From a checkpoint of a small transformer trained on Wikipedia.
Size: 16 layers, MLP 1536 GELU, 38.8M parameters.
Architecture: LayerNorm before each block, no biases in attention or MLP, tied embeddings, attention and MLP in parallel.
Training: a variant of Adam for these matrices, 474M tokens, 7233 steps.
MLP neurons of a small language model. Each row is named by its layer, matrix (up: input weights) and neuron, and shows model dimensions 128-223. Each number is 50 + 15 x the weight over its row's rms, rounded and kept within 0 to 99.
A block is one neuron, or neurons of one layer that tend to fire together. After each block is what it responds to, as a language model described it from the Wikipedia text at the highest values.

L12.up62:61 58 59 54 63 55 60 45 49 35 44 59 50 78 63 49 48 66 40 40 45 62 49 67 50 54 05 85 88 60 41 35 38 52 53 52 54 75 68 46 42 44 28 62 65 59 27 52 65 26 39 40 46 34 67 50 58 44 52 42 56 46 24 55 48 25 62 27 50 76 07 59 25 40 33 53 47 35 84 43 14 19 38 59 52 53 55 29 46 71 39 52 67 26 23 32
L12.up147:57 31 15 42 87 58 46 37 63 52 38 47 49 38 67 47 63 44 41 50 44 30 26 45 41 61 52 48 64 90 34 48 30 51 42 22 29 57 62 59 37 50 55 67 26 48 46 46 45 43 60 56 31 59 33 39 69 55 61 53 54 61 23 74 52 51 84 43 43 33 36 29 59 55 44 58 59 36 84 34 63 37 59 61 57 44 60 55 53 53 37 57 59 62 72 38
L12.up227:60 32 35 75 48 44 47 63 79 50 40 69 71 66 62 35 45 52 47 71 60 48 33 65 58 87 33 62 39 66 45 56 51 72 40 42 49 63 67 45 58 51 19 70 57 51 30 34 47 29 50 43 47 34 49 55 62 60 53 56 36 57 65 23 28 62 46 42 64 60 40 42 41 16 52 56 81 40 68 30 54 39 22 05 49 63 52 45 39 31 23 42 81 58 30 39
L12.up264:62 47 22 47 47 48 54 48 65 42 39 48 77 43 43 69 49 33 24 34 45 38 26 56 48 47 58 72 57 18 41 63 46 32 43 60 46 30 33 62 47 58 27 44 63 62 54 51 68 51 66 54 49 63 34 69 99 76 44 47 67 33 50 57 57 59 67 39 48 75 62 41 83 67 38 38 56 78 15 34 39 36 52 32 52 67 56 63 56 55 38 58 43 22 64 59
L12.up272:37 40 51 41 71 37 50 63 49 58 43 37 50 50 48 43 37 48 65 54 43 23 64 62 51 84 52 47 45 37 30 31 57 77 53 65 52 59 68 75 16 33 67 59 44 78 39 57 20 75 56 46 61 51 54 46 62 41 37 42 50 66 41 74 36 99 56 25 50 35 51 61 71 50 69 57 61 58 55 39 44 52 40 59 84 36 86 48 99 74 28 62 54 48 74 50
L12.up318:61 33 41 35 46 39 43 31 57 50 52 45 61 58 51 40 41 18 47 77 36 36 42 57 33 69 39 51 57 59 33 48 31 35 53 53 12 70 72 65 56 37 56 47 57 65 34 66 10 48 53 55 62 38 65 51 51 67 59 56 63 49 53 27 75 52 49 45 53 53 59 48 59 22 67 55 48 72 42 67 69 52 42 40 36 45 53 54 45 38 53 50 27 31 49 46
L12.up588:61 39 38 47 40 56 35 73 52 51 52 82 66 35 49 54 35 59 39 53 45 48 65 53 48 55 50 44 47 72 51 34 33 78 29 51 74 61 47 24 55 59 54 41 64 72 61 64 37 30 68 73 47 25 82 47 51 52 59 63 47 49 44 43 91 37 67 46 70 41 50 51 53 55 90 54 49 33 39 34 47 55 47 41 50 22 57 35 39 85 53 52 33 05 19 52
L12.up1329:72 51 34 36 65 26 44 44 56 27 51 43 41 30 28 32 59 68 36 42 14 24 12 57 49 52 23 57 63 44 31 59 55 67 35 33 38 54 47 70 47 51 50 50 67 60 29 25 25 23 61 52 60 47 49 69 63 43 56 54 59 53 32 50 63 64 42 40 59 56 62 39 43 42 51 29 69 44 46 25 50 41 57 35 74 44 74 72 64 66 34 51 76 32 25 45
Early clause-predicate tokens. Token right after a subject or copula early in a sentence, often in article openings: was built, is most, birth-date comma, I have.

L8.up361:28 60 50 59 42 60 61 50 60 53 57 68 30 67 74 45 38 35 46 39 36 39 22 82 49 50 45 70 57 51 33 34 34 65 53 43 36 59 67 72 58 60 31 76 79 58 42 44 59 41 68 47 41 62 52 58 48 44 42 12 34 59 28 64 41 66 63 54 56 53 28 43 55 38 66 33 84 67 67 37 36 54 49 63 33 36 31 56 51 55 49 76 46 10 72 41
L8.up885:70 49 64 46 75 51 27 25 49 58 46 50 42 57 69 56 55 56 50 60 57 16 34 75 51 68 16 76 42 72 39 51 16 42 79 37 46 71 37 60 46 38 80 89 69 54 25 47 81 56 67 41 52 59 26 44 30 46 15 42 45 58 54 61 52 47 69 34 50 56 58 33 55 46 56 47 48 55 61 48 43 60 54 38 46 52 50 50 34 66 42 46 29 73 71 51
Words before a locating phrase. Prepositions, participles and modifiers that come right before a place, date or agent phrase, such as "occupied by", "born on", "in Los Angeles", "(now Kaunas".

L4.up49:44 75 49 47 60 63 53 46 59 31 53 35 70 60 30 49 44 49 62 38 39 32 57 47 54 60 53 60 43 55 61 56 67 47 29 49 74 34 68 47 50 57 72 41 49 46 57 64 55 43 45 45 55 29 47 58 44 48 79 32 55 44 66 54 52 56 50 45 46 70 24 54 38 42 26 46 66 23 45 46 58 20 52 62 63 50 60 32 51 55 11 70 62 43 52 57
L4.up507:58 48 20 57 43 54 44 39 73 24 54 48 53 46 63 41 42 43 59 48 38 39 58 73 63 63 65 40 56 54 35 44 78 42 37 48 41 34 29 53 43 51 42 57 50 81 58 53 57 49 74 49 53 55 85 34 50 50 43 67 48 59 54 47 50 35 62 23 52 66 38 49 46 27 47 29 75 12 60 54 48 52 45 59 62 60 25 47 36 42 46 71 57 29 38 59
L4.up707:61 68 40 31 59 31 72 39 53 52 47 40 67 49 24 39 66 42 45 48 12 43 61 82 41 48 41 55 82 53 40 44 18 32 16 35 53 23 50 67 68 11 54 39 73 42 33 43 36 40 37 41 51 33 82 46 73 58 64 59 51 50 29 54 54 69 45 44 54 50 81 44 53 43 61 38 59 48 61 36 63 59 22 34 45 59 55 48 62 59 51 44 66 44 60 67
L4.up1111:78 41 46 64 79 54 68 47 57 53 99 61 48 59 61 43 47 63 77 74 47 77 43 40 46 37 47 46 77 33 33 53 62 69 37 74 48 66 66 65 59 46 58 63 48 48 78 68 38 63 65 37 57 57 31 47 67 54 67 62 74 50 24 42 63 73 51 42 44 45 36 49 63 48 47 44 62 55 76 40 45 57 25 77 43 46 30 52 29 51 46 57 38 50 54 51
Clause-subject pronouns. Subject pronouns (he, she, they, it, who) opening a new clause right before its verb, often after when, which, where or a comma, as in "when she was rescued".

L12.up14:34 52 51 57 58 41 43 56 66 51 45 54 60 43 38 47 53 24 62 82 30 55 32 53 44 28 46 64 37 41 46 53 22 37 41 60 49 59 48 60 52 70 50 59 44 51 57 62 74 29 69 57 50 51 44 40 44 51 39 19 50 53 55 51 58 27 51 56 63 57 57 47 62 33 74 53 47 57 35 63 44 31 41 49 41 51 61 38 39 37 21 27 54 49 70 46
L12.up32:49 50 34 51 64 48 35 35 53 21 81 47 63 53 24 35 35 29 43 68 48 55 55 74 37 63 32 38 48 21 51 32 17 46 23 66 59 71 63 50 32 52 56 51 60 44 51 36 49 41 85 50 60 42 30 60 52 40 55 61 61 54 72 29 88 47 41 44 39 43 40 24 69 44 70 55 48 52 50 61 52 44 64 41 51 52 64 24 57 44 44 53 50 30 39 43
L12.up470:51 48 34 54 70 39 72 69 53 23 73 56 21 44 40 46 63 14 41 31 33 44 68 34 62 33 40 57 47 16 76 53 28 56 15 48 20 69 59 54 50 62 72 84 59 65 49 18 52 39 53 50 67 55 51 39 69 33 35 38 52 70 65 44 74 51 63 29 39 49 53 55 59 44 61 41 46 46 48 37 25 64 67 16 39 63 78 49 34 32 41 28 51 53 55 31
L12.up513:58 56 56 50 48 37 58 77 76 56 62 55 63 62 33 88 39 29 53 50 66 45 50 28 25 22 51 60 36 34 48 43 41 39 57 62 29 44 46 32 54 70 34 29 44 57 53 25 34 29 25 61 54 47 42 40 66 55 67 73 80 47 67 48 49 31 47 40 30 51 51 39 60 66 35 52 17 41 60 61 45 51 55 38 51 67 73 56 82 62 54 29 63 35 52 55
L12.up618:44 55 46 45 51 58 72 60 60 43 69 57 51 48 39 54 31 39 63 66 38 35 58 46 41 54 54 61 46 62 73 61 41 30 37 45 47 56 59 69 48 40 76 49 30 66 46 27 48 39 60 41 57 63 67 46 40 40 40 43 56 43 26 39 78 50 54 46 43 55 80 59 78 17 17 51 60 56 40 45 40 38 33 39 67 41 20 40 50 71 45 58 62 35 58 45
L12.up1285:50 54 48 33 52 27 58 56 51 50 72 68 73 30 25 57 49 47 40 39 43 53 55 48 48 58 57 38 57 54 65 55 58 38 29 63 47 37 59 70 21 50 54 41 43 29 29 31 34 26 49 48 47 32 56 49 47 35 53 66 67 35 57 49 86 76 68 59 24 60 67 59 53 39 71 53 37 56 12 66 48 22 40 39 69 56 62 51 57 46 37 53 84 56 26 63
L12.up1463:60 47 49 58 38 60 36 57 56 81 39 52 52 40 40 33 55 26 43 28 25 29 47 43 39 20 50 41 49 22 27 51 86 44 39 66 75 74 53 57 68 25 43 60 71 65 55 47 27 13 41 49 50 78 66 74 65 37 45 51 43 56 62 53 57 65 61 73 40 32 51 33 63 46 23 65 55 44 50 48 49 31 49 45 48 37 52 33 32 56 53 54 47 60 54 33
L12.up1518:62 63 21 49 61 55 30 58 35 36 58 39 20 40 32 41 73 21 35 61 57 49 35 53 27 75 81 53 58 43 54 56 59 67 33 40 61 51 41 60 45 43 55 64 54 44 09 43 24 47 80 40 55 40 48 54 57 54 59 45 79 35 67 32 47 64 67 54 22 61 72 42 42 34 84 58 67 43 77 38 38 35 34 45 42 34 70 57 74 87 44 73 45 41 40 40
Slot before main verb. Function words right before a clause's main verb, such as relative pronouns (who, which), adverbs (also, never, not, still), and auxiliaries (had).

L8.up177:51 51 46 34 62 20 50 47 56 33 39 51 53 58 35 60 58 29 49 82 65 32 43 70 53 63 62 45 47 58 37 41 48 40 55 52 46 51 47 36 33 46 59 44 31 60 55 41 42 25 56 55 53 52 52 62 51 63 41 41 47 50 43 70 41 61 66 42 49 61 42 28 48 29 55 30 52 37 54 30 28 60 50 50 56 46 79 21 70 33 53 44 56 28 58 41
L8.up1494:58 48 41 54 47 35 55 37 55 45 47 44 40 69 51 54 62 43 50 72 58 47 46 59 59 25 16 69 45 44 66 70 63 69 35 63 45 14 26 42 29 27 76 53 78 56 28 71 65 09 72 49 40 66 90 52 49 52 55 71 67 36 34 58 59 60 62 41 67 71 58 23 50 44 51 57 54 46 66 34 22 69 19 60 57 41 65 36 65 49 51 48 67 48 40 46
Number and ordinal determiners. Counting words that open a noun phrase, such as one, first, second, two, only, a, often sentence-initial "One of"; also hyphens or dashes inside number compounds like two-disc and 2017–2018.

L4.up131:69 67 49 69 24 56 52 37 42 45 69 45 64 73 37 67 62 73 41 40 27 34 41 56 44 66 46 58 33 54 81 34 70 25 38 50 33 59 22 70 51 46 74 23 72 56 43 60 70 20 64 52 51 47 64 84 58 59 61 44 36 22 27 42 67 34 44 43 43 45 51 36 67 63 62 41 49 15 27 42 33 13 50 19 66 17 67 79 57 44 43 35 46 62 50 57
L4.up221:62 46 28 62 50 30 58 44 52 51 28 45 52 55 44 74 39 85 17 32 29 47 56 29 57 47 41 41 41 55 52 50 58 52 25 57 09 35 64 61 44 42 79 47 70 71 20 49 71 41 55 68 64 60 56 39 85 32 43 67 26 69 50 35 61 54 38 54 35 58 42 48 45 59 65 48 57 14 39 33 60 31 54 31 65 60 65 60 40 25 35 54 50 45 45 21
L4.up316:52 52 49 69 76 44 59 69 26 38 58 50 48 69 08 40 47 54 38 47 21 28 38 54 60 40 48 45 19 81 67 19 60 41 63 60 57 66 54 43 71 56 80 50 61 61 49 50 57 33 35 60 47 78 39 47 49 54 41 60 32 46 93 51 60 36 60 40 59 53 44 43 50 45 31 36 65 28 32 39 55 42 66 27 69 37 57 75 38 22 50 59 53 54 41 48
L4.up778:46 51 58 42 48 35 48 36 44 42 74 47 61 54 40 35 51 39 42 17 45 55 24 56 54 67 50 63 57 53 43 51 26 26 38 69 48 37 24 96 44 51 78 28 41 45 36 62 66 48 55 58 27 63 67 51 75 49 55 48 38 37 56 50 63 52 40 53 57 38 44 44 34 41 66 53 43 46 56 32 16 44 50 42 60 41 41 61 42 47 54 24 31 47 66 57
Contraction endings and function words. Strongest on the suffix after an apostrophe in contractions in quotes and lyrics, such as can't, we'd, I'll, that's; weaker on mid-clause function words like not, to, about, of.

L12.up76:68 70 09 64 57 60 63 11 77 30 54 52 54 41 35 62 69 40 44 57 59 52 62 52 37 42 48 61 73 72 46 65 43 49 35 42 61 46 70 41 21 74 58 54 73 50 29 39 53 25 58 43 44 57 63 46 41 60 32 49 61 60 42 82 56 64 51 66 48 33 45 43 51 50 67 61 44 71 60 48 52 54 45 32 29 48 60 24 51 36 53 49 63 64 61 65
L12.up630:39 37 83 68 33 44 51 20 53 24 60 55 39 45 45 41 44 31 38 42 58 34 44 69 52 52 43 28 29 40 50 40 55 48 51 52 65 47 35 59 45 57 53 51 39 59 30 44 63 00 51 33 33 77 77 57 40 57 46 50 60 18 31 48 40 58 71 58 43 43 66 56 49 49 76 48 58 47 44 33 20 43 40 40 42 76 29 08 46 38 25 46 55 67 39 50
L12.up720:54 51 32 58 58 60 57 23 61 49 57 47 55 51 24 33 58 34 21 71 44 49 49 71 39 74 56 40 59 53 74 50 41 87 42 63 63 28 57 28 31 56 53 48 39 66 26 55 46 60 44 39 34 59 47 54 52 45 54 53 38 21 47 43 58 72 42 35 75 62 63 49 57 68 74 44 60 52 61 32 38 34 18 44 66 52 73 52 71 51 45 97 46 34 49 47
L12.up885:65 59 35 41 71 80 54 33 53 32 44 61 62 56 14 59 49 47 52 71 44 49 42 69 38 29 47 36 54 52 76 18 60 52 46 38 51 37 72 57 46 31 42 52 44 66 23 56 26 21 66 48 31 74 74 79 68 67 42 38 54 15 29 35 36 59 50 53 80 56 43 31 47 38 44 33 62 38 36 69 74 42 24 37 61 56 67 54 69 43 86 58 72 74 68 10
L12.up959:56 53 37 68 38 48 72 46 44 44 59 32 65 59 37 48 48 43 34 58 49 59 64 56 56 24 33 61 28 47 45 59 54 59 66 84 44 57 59 48 63 43 72 60 87 60 55 78 42 47 57 60 50 44 33 48 43 58 44 56 40 55 44 32 51 53 29 28 60 51 28 44 38 56 17 35 43 26 42 58 39 42 48 50 23 45 63 39 59 72 59 41 67 28 59 57
L12.up1244:39 65 21 54 51 53 74 72 74 50 54 36 52 74 43 54 42 54 62 70 51 31 41 65 53 60 61 56 45 62 49 62 59 46 36 82 43 33 55 53 38 46 46 65 47 40 94 15 44 18 56 26 58 71 33 23 56 46 30 40 25 69 78 55 48 41 51 36 80 57 46 47 64 38 67 28 20 39 53 25 21 48 44 19 59 29 55 50 52 47 52 30 55 77 59 59
L12.up1249:64 70 30 47 49 60 38 25 41 56 55 69 55 52 59 24 46 48 48 70 45 53 26 58 55 43 19 65 64 39 61 46 61 63 70 57 67 57 46 50 36 60 45 58 70 68 50 40 31 38 38 35 68 63 46 49 63 58 48 56 56 11 21 72 40 62 63 30 81 48 73 28 45 52 46 56 48 36 50 48 18 71 37 46 41 47 60 56 45 58 40 32 56 49 57 41
L12.up1407:65 56 43 57 47 62 66 63 63 41 65 28 46 48 35 57 63 39 63 51 40 52 45 92 54 55 25 69 40 41 56 64 49 71 28 64 44 46 33 38 60 57 67 53 62 77 68 46 44 39 39 52 28 44 61 35 44 69 51 75 38 30 39 57 72 54 35 49 53 67 37 31 70 63 47 49 52 45 33 48 33 57 59 49 30 53 58 52 39 50 48 33 59 37 59 52
Determiners and quantifiers. Determiners and quantifiers that open a noun phrase, strongest for distributive each and every before other, vehicle, day; also a, one, first, all.

L4.up173:78 65 46 55 64 54 55 45 85 59 74 38 55 61 30 51 54 32 45 56 15 61 33 24 57 28 50 41 30 90 53 62 47 40 51 54 20 42 40 61 26 15 73 74 71 66 29 29 54 54 51 79 67 65 57 29 75 34 51 52 55 37 59 51 47 55 62 45 50 43 47 34 50 60 41 49 43 53 53 46 28 82 45 41 63 50 60 57 65 56 67 64 62 60 57 29
L4.up204:54 59 22 41 28 65 55 69 77 50 29 37 61 80 43 31 51 51 40 49 58 14 67 71 70 55 39 49 21 76 42 49 38 94 26 46 50 32 28 62 57 53 58 58 68 71 36 36 66 08 16 56 33 50 47 60 82 50 36 58 62 35 24 35 60 60 22 44 57 53 40 52 76 45 57 82 52 60 37 51 43 54 35 41 52 57 44 31 49 47 41 61 64 44 45 28
L4.up786:43 69 13 44 54 61 51 37 53 36 60 31 28 55 33 71 62 57 35 38 56 34 41 49 62 49 39 61 34 59 56 65 68 77 35 80 41 30 50 41 33 49 90 28 86 44 56 53 69 22 71 47 47 35 73 69 57 75 28 62 42 24 50 26 54 39 24 58 69 49 49 43 77 47 65 57 56 48 62 15 14 29 60 57 75 55 55 71 50 42 56 56 65 40 53 44
L4.up1271:62 61 46 52 28 55 47 43 36 73 42 44 32 58 35 58 23 69 60 38 42 51 38 39 48 35 45 81 48 57 60 50 39 76 47 84 41 58 26 38 28 44 82 70 56 28 33 36 43 16 63 83 56 43 70 31 45 44 35 71 28 61 34 29 65 46 43 61 87 71 48 59 51 57 45 76 47 54 43 50 17 59 44 48 52 65 25 20 46 29 39 26 81 66 63 44
Determiners and prepositions before nouns. Function words that open a following noun phrase mid-sentence, mostly a, of, an, any, or, per, by, as in "issued a directive" and "$8 million per month".

L8.up1211:37 43 50 43 36 54 38 42 79 30 81 52 40 50 27 45 62 46 57 43 59 39 45 52 42 82 35 49 49 78 44 47 57 41 32 46 31 41 69 55 71 39 48 59 76 62 08 56 56 23 48 69 53 50 86 23 39 42 66 49 70 44 49 28 50 52 47 64 54 65 58 57 54 10 52 72 81 46 50 51 46 38 41 26 38 39 54 52 68 55 36 60 39 32 39 13
L8.up1476:54 73 74 54 46 68 52 57 77 39 69 28 41 50 41 57 62 45 48 52 41 20 56 72 38 65 46 55 64 66 57 50 36 34 50 53 34 70 57 53 59 34 77 36 68 49 24 48 41 46 44 55 51 52 72 55 34 43 64 74 60 85 28 57 46 70 49 57 21 53 69 59 49 47 42 45 53 46 48 54 75 56 61 49 54 48 55 64 66 61 59 53 51 23 39 32
Pre-verb adverbs. Adverbs placed between a subject or auxiliary and the main verb, mostly also, plus then, just, not, subsequently, completely.

L4.up490:58 60 31 21 56 39 36 40 47 57 56 26 43 75 35 81 53 36 30 66 39 44 46 58 68 38 40 54 52 51 61 40 52 59 44 31 22 24 36 64 56 31 59 69 32 51 21 45 67 36 37 50 76 57 58 47 44 80 52 73 42 36 21 46 36 55 44 41 52 46 44 43 41 42 55 50 50 64 60 45 32 49 47 44 58 42 76 42 38 67 74 14 60 63 37 59
L4.up1199:45 74 29 64 40 48 45 41 53 58 38 28 66 38 53 73 34 36 45 46 49 43 35 42 25 34 08 69 49 49 51 74 50 44 36 49 34 27 44 81 56 42 57 60 61 49 47 33 42 26 33 52 60 57 46 40 52 90 73 27 37 45 45 66 45 67 51 32 61 68 54 54 61 32 45 46 48 23 49 30 13 24 49 12 75 75 67 38 58 51 41 49 31 42 49 45
L4.up1414:58 50 32 39 33 53 50 56 39 56 43 27 51 53 33 78 48 27 26 65 36 38 73 50 61 44 37 54 99 25 37 31 25 54 50 35 33 29 51 53 82 38 59 38 44 53 44 52 68 57 61 52 42 59 51 38 43 70 16 68 48 54 25 59 51 21 68 41 40 47 77 33 71 18 31 32 61 71 41 44 41 36 40 25 66 76 55 47 73 37 36 38 37 67 64 78
L4.up1525:64 60 46 47 77 46 50 44 42 44 31 26 38 51 47 66 25 40 42 38 32 35 43 30 47 68 73 48 57 49 42 37 45 53 52 59 79 39 60 31 25 30 54 51 47 51 02 57 72 55 64 61 82 35 43 50 65 49 59 59 58 53 51 39 50 59 76 52 40 38 34 47 54 54 93 55 56 49 58 42 28 24 51 17 55 43 83 51 47 43 49 34 73 51 71 65
Prepositions taking a complement. Prepositions right after a noun or verb that selects them, introducing its object, like impact on, depth of, attack on, depends on.

L8.up141:38 49 42 65 38 59 58 77 35 35 42 51 52 48 87 81 42 38 34 39 41 44 34 52 67 48 45 55 56 61 43 52 50 38 47 35 27 37 49 69 43 23 68 61 69 63 00 50 70 41 46 46 26 53 65 27 52 58 48 58 44 39 24 47 53 56 43 57 38 37 54 43 52 26 63 30 44 49 38 31 54 50 41 35 63 55 73 52 59 56 35 98 50 44 67 54
L8.up928:53 39 44 37 66 56 28 49 19 70 36 41 48 72 72 46 56 24 20 78 78 63 40 50 37 57 50 46 67 83 42 68 19 42 30 55 25 23 57 41 48 45 56 66 53 49 20 51 50 40 62 65 39 46 39 14 71 54 68 68 86 75 34 57 59 43 55 63 48 44 51 56 52 38 69 33 73 64 56 14 42 42 33 34 64 70 52 43 58 47 46 69 68 55 54 51
Phrase-opening prepositions. Prepositions that open a noun or gerund phrase, strongest for sentence-initial time words in narratives (After, Upon, Before), also mid-sentence for, in, on, of.